MLP neurons of a small language model. Each row is named by its layer, matrix (down: output weights) and neuron, and shows model dimensions 341-468. Each number is 128 + 32 x the weight over its row's rms, rounded and kept within 0 to 255. Numbers have three digits each.
A block is one neuron, or neurons of one layer that tend to fire together. Before each block is what it responds to, as a language model described it from the Wikipedia text at the highest values.

Word-start fragments, compound hyphens. Opening pieces of words split into several tokens, like sh(rapnel), sh(apes), Re(habilitation), sc(arce), and hyphens inside compounds or names (Louis-Thomas, ex-serviceman).
L5.down207:160152136129099135163187007182129182153076123121131076075126078107154106126125155102116166104121117111143068200153135080122134100120152110101157084145169118115124185105130181100121150129154178110114140127065147108157159148158122122134149110147136119112086139109116099090159146148142142139147082167171095146176195128065133142156155131104098156174148177163135055137121100190157193120163
L5.down284:130205134131124127152141132094126146126122149184114135173105088086167091130141060187144131120127144116129107085115133104158145072160150093099118109160119113104127128102134102145162164119138134107103137205143100142076116161174178161135089122130097136086115092158061179146133095099111089154142046095144115149109115070150162103102117153066141135074158153082140128135169114160155148156125
L5.down880:096154111123088184169093115158119157126126139126142196127086070197100134111096142120159126090176133134148139138098150165153128125119121159089097088178100144111174158175090087084141179156127196155116095113153098133172063131156119110108137065133128092095110093154199104118113121118131132138157144159166138144114132127228123074230106100148072115175109143105070130141159119117138144080156
L5.down924:154159164179109171114135132106176142103110142093137099057110128143139157102130109042160151114154124109126107146103130195116091144209117137117127072132067089094141172142085134114092092134108154135097101102095085111174125144122072157092127133145152125057202150122111138108175143138210149144064159137146104143113102156116136202153102123166146088107069167124136137138112158171112084129145
L5.down1174:110113123102079111158206103164134135140047135088133119139094127195131129125182084040140109151136127096107076084109167139111161151125130120128130167131135114179139154111107145120127161145134165102136121099162119184143130091148118067184056130159110125142133055154127214099172167156147090125148126120063134135064192184150092112133146146174145126129119145087167100135181174091133171183186
L5.down1717:147130160119109069132139102111137096168101121176094127096158133104050113141127133152150133148142099153143103139066128125117131106125127126114129137117106125144177082097122126066139189060157123094126143154142126168133088157138154115151081177186153121145118142151127127125151132141120126111094156132135144103079179160120167097132164097107107149106084165089096079199154150184183153126100
L5.down1946:105104119076109126122109100129151118154143130087123134108124104142111185111169111066137131131122163166086111077125156092085116089082117122098179147102118073114209139114095113125106162158119133129102071146114113106100113086114072139163132102097101146112176110132134120151097179149131074185125147117123090100189121156159065151172098127133141106132058119150123125153058122092155136093126
L5.down1994:112147166083187149163130119171188133134137107089134183135138130139113091153130057089162062141143157118125112114097200143139107131117102208157067124145128094153118089130094143148125159136097116087136124123140127110139091182118147116141147175124108151120195100120064116131082138119129113083127138121092185129118146140121183131107111084126098121117149200158087137176148067168071168102135

Word-initial prefix pieces. First pieces of multi-token words at a word's start, mostly prefixes like un, re, pre, dis, o (unexpected, reaches, revenue), also opening brackets and quotes.
L6.down439:144110138100129159183113169120123173145093140121079077135146084134130129132128159152157143131089132139131114073127185108136164075139134135139144134139112166116120163089150153121134092134142182162118204153127112190158082116121084150065155159116151168105133168112173096056101106203163133099070056158083071159150100215208124120165149131153162125188122124131123123118170043135111144061141
L6.down526:085054150057127166172138167163129057152118168141148135142165109104132153076108126121166134149126099090143178132152086094086160130067142108111117190126162131113109138131091110124046168157091040146137122128145102125143226148128125099105131154103162128147131169115131081067117165135121095184139109145156115152132143113116100093134127152124125087146111011090081125151130128162132200112126
L6.down1181:166156153103128103142085072148054156132086130191097044151089100134186130099137188138123096232129127130184157145151138129127121139124148226104073150149072068094133122142070131097123145100140118136096062097151110089131131126142064113175114079114088184146177127198112117105177163130132103112122162082139133134138100134191132074153034156104080075115145064140092114149103117121139103129111
L6.down1464:120131128084139166151057122125152112147132115141137110142093069153139150182148141111104160048133084141127112084082093115125129107194120087143150125100101126135061154143079118124095148070137098151104100121132175137130124069129133135149149107129113119108126114132192136157118129102130104131106236110128131121153172107098122140179166085122077156117133157200137114187117135138148224096127
L6.down1594:062123120046106209063112109098139092145102153117116098079117159192067101149145152161123121190074158185159119142095130078119117119119123111126152126148072115129131062077140136155041105132138124079183116084165134119144096149150176178128113125135114101086093141110134128121127083100148168089123101111101112133127109076134199105174107089165151073111066117106122180143121074150108109120146
L6.down1749:130098124111156101129129038178130169130123108175092155129096143177137107083061141112154077135079108173125167152143143111150127162140152126170081146152140151082089131137144048053146074152154154088136166089104096093135163134123097118168135127117137065124171113128138141120149166183096102161154154083128127113178164100106124087094160074120138135114088118206132114129146119107128091137062
L6.down1904:126166116131139130109030101133134216133107113132152100107112176156127076170134093122120097126103177086163111124085150157100070076077124128114147142137120104130181146116099101098073148131137130120146255142134114139109103118095110123159121130123094122149128076118147091052095113105105115145135144106051101127092120133102169088141132166120121088113135116099084090178104177147126133074152
L6.down2018:193094031073058128131146078139119119141103132078136089171169060191071118146137124152099117123104103108177142135091153141135141167090151108108129141186140128111144168203118179077095142213090139118119141134158113070138169100147182107117160134106104097181183062184071123145136105152132142151151173113175087163117146145167131092146129136173104071164142079078118064108111137114134164147115

Repeated-entity subject noun. Last token of a noun or name that re-mentions an entity already introduced, often a sentence subject after the: the institute, The airport, Kloss.
L6.down267:103147193158154102167131164094153168131097135090123123133148109207129066183097085093181139116130102229136090038185140128099129168114147045112140132102140091116114161154115137150103106081118189133169029128173078156164063123169111141124135124127153128081118071151109076170162155136146129142132148049128103093114132085081122180151113152137122176174166184090071135121166127161138203156088
L6.down584:095143152120119166100106112111106122125084133149088120093080119128148091079183091109115091117134146146144055044111163127092183194174164113119139157110143185131102179139178132131152159132157085157114149082157114095131129111139184157108088110083150105156184093128141157134146165144171145146098085145156081137152154141154130150150127123146169157155113159062144121127104159111154127140124
L6.down613:120117167138138156125080120147142115126117127087124093123087087088114103136119170092139196120147116150029119129128147106141132117163106155154134066152136137160130171146157114087077122065142108101127110087204143136092119145089124091125166094152115141111154133113141138107116108134160137134109132133025197120188073146141124091120157072102145095100174111129129165078155115086134128111120
L6.down840:092145085073155119106148178089093158061147080167110125104112171149166162162099126151165125136149107147103078105117141130171182098109137132137144135105154135154089086100144163141135091151129077129145081124100128108149072161145142126178101119151171156098173150104176081168158120160137077165112136115140137106083112129136156157108148151099183139181166133086077157140053158132100157161041
L6.down914:122165092127087130180131183063144129074133153126099096121151166141146128157097076158165173113145097109141107144111094107154158112106119139167087163108125110133110128108109138138101129138137160121017101142162131112096134088116148160111147107140123187071084142146148135136092140102145069138143106116157104099068155163166150139203114140107146170137147148093146190115111099120133149169136
L6.down966:136071137182162186092144143086153170156154147070093148160130105127134164143072147148127140107139105115104115073126141146146119115101084063192094077111103121116045065143100033132115132093098113163116193095164187139131092045121124129110114099142140122141132121137112141135141085075117155078149130135113132114121103116123157146156126156112191116163146077135110115087099159073133139109120
L6.down982:165080105150126097164148130182122087101140139115072101131139120081169170095124105162225108137136099117088103095112108110120120161176124172097149100086110115113182078159096138182142149130167148119098096152140064147122096169127134091137147167103152128106121095137102148106083098100164115107128143181050170100136089110156175131112073111123167102080077116089116094162168114096089114100082
L6.down1039:157038125176121180209167152142122114148136156109101129131117132087162137120113159106170150133112135091119131098137119128141156079163116111124120112115123135158106153110138123109070112085120162211078078107129151142153100104072133179102167142133127113045137139050185109140124166107132145077171093137124151106202100181069177166120144124165093150094116160139217086162168103146101128142119

Sentence-initial subject names. Final word-piece of a name re-mentioned as the sentence subject before a verb, such as Tur|se, Dev|ine, Bofed|ales, often preceding was or 's.
L5.down46:112124227118105099158042103145130096124152167100092134124147122131078136131150092093127104121137181054146091148108162133121194099167142160185119111178139101124088098142118089170143115095059117119141111129131101126138131120171167147131119173149146110091133082128116156111144133130174127210098128100142088145143142117173128139118149164144133104075045152139171152137143186171135100124085
L5.down219:081168094074087117154174171149100166133120081114135086179091128114145154126164113092122067093146140100133134112126154130139187058168129119151116136138194135122146086091113134109111142107125113110115142098105069125161162183069194117121130167153095081126132173119112126133150177146043104178112103178160107137133076059066144083118141055125130057188106118119095113104113078149106114148152
L5.down523:134118091146178159101136098098150155123170121113131142185194088103128155102125115131148189120188175082190204088107171075068104058137133093121106175150130095152158130115149152078102123177118108117121081133056090109093155147159147163131102164150104158141112129165171148157146118109100176145185112079099144127121126079148134120137134146156098166101120152108112167125165123105112126138197
L5.down532:140088153112093132118152146152176163170151174120140135130157111130073163151143116077082134129123126156104131109175110117181122136188106166055120163166112135103188148081115046102123114112088127135172149143092051087131135161117161085123076156158108150118116066120114168103121192105104143140133165101157123121042083102143137125135085151128149123115074168192126195131166081118131109164132
L5.down848:138109139142155068141080137057134179193095149081093173111202123140079083137140052147138106165109079128107136130162096140133109113158133097118155070130097192159110120132138075153101089149131132175106198111140104113055145128170121121101145094122123134156136137125129106133060170113150125159108145129113135159133135107124105117086108149150124131065201142165108070088170137100128136204085
L5.down1143:158126141124149152121084136145166119191114106129140136086131124140065125132093081162173152153097143166129176104107180094100126100105081098036157125101119121140114099117134146141141132151157131151086107167144116123087114130124151127172138112101104135159193117182147117065131169119123157095130120161151080135185142157118095106133098176110127132161149154110128101072101128080123149121158
L5.down1886:099158165117152122109161122188114124059141091171162124184172124069154148066146126106187071070161185145160117116117129167116141128137135161132102128139144165133082146121199131217127139166115136086119048082111044084109171193103144072136075160080118123139107119121149083103111176137116118092093151144166148124111127119151103112120115055139106163136168097086091135123101086160118150145104
L5.down1965:098148131163156179084172109177162107182199074089109120150124137110144113138088103090179081179166109145133174158092109069134095111218145091109093177127116087114145131167182091134149169125127147140086069092150094119139162124132124170092166154166122149162140080071234174151156158133137112088117140132123114162090089125109075144123131152147097120124170112128106064100166160159138078170150

Noun after "the". Head nouns, or the final piece of one, right after "the" that refer back to a known entity, such as the museum, the county, the drug, the manor.
L3.down1478:117109079134115131144149104105169064178184152154081072093194160043112172149147099164149155134108077171140162104174135130175111076101114084059165104083089095142110109121149117166099139126130145110116132139106136061123111144161149094244061069154116161139149138125080143154120098118218150190115182087175139148119131181087063047188095177094154086107112155165129143121116120074172163176129

Word-initial fragments and openers. First pieces of multi-token words, mostly the prefix re (reacts, reclaimed, revenue), plus articles a/an and opening ( or " in tables.
L3.down1821:105119107071163122100090139150069173107180160120144129156151042169081151128111171142122124147190141096148124141122135162154144117128083122135193149117156119105169171093150142112125200166156110169139106162177127158157131113161134099071136073120138116127092117081158158116193073108140120177143144189152102158151141115184148175103140098110109145146071100144154115100143107114174158107143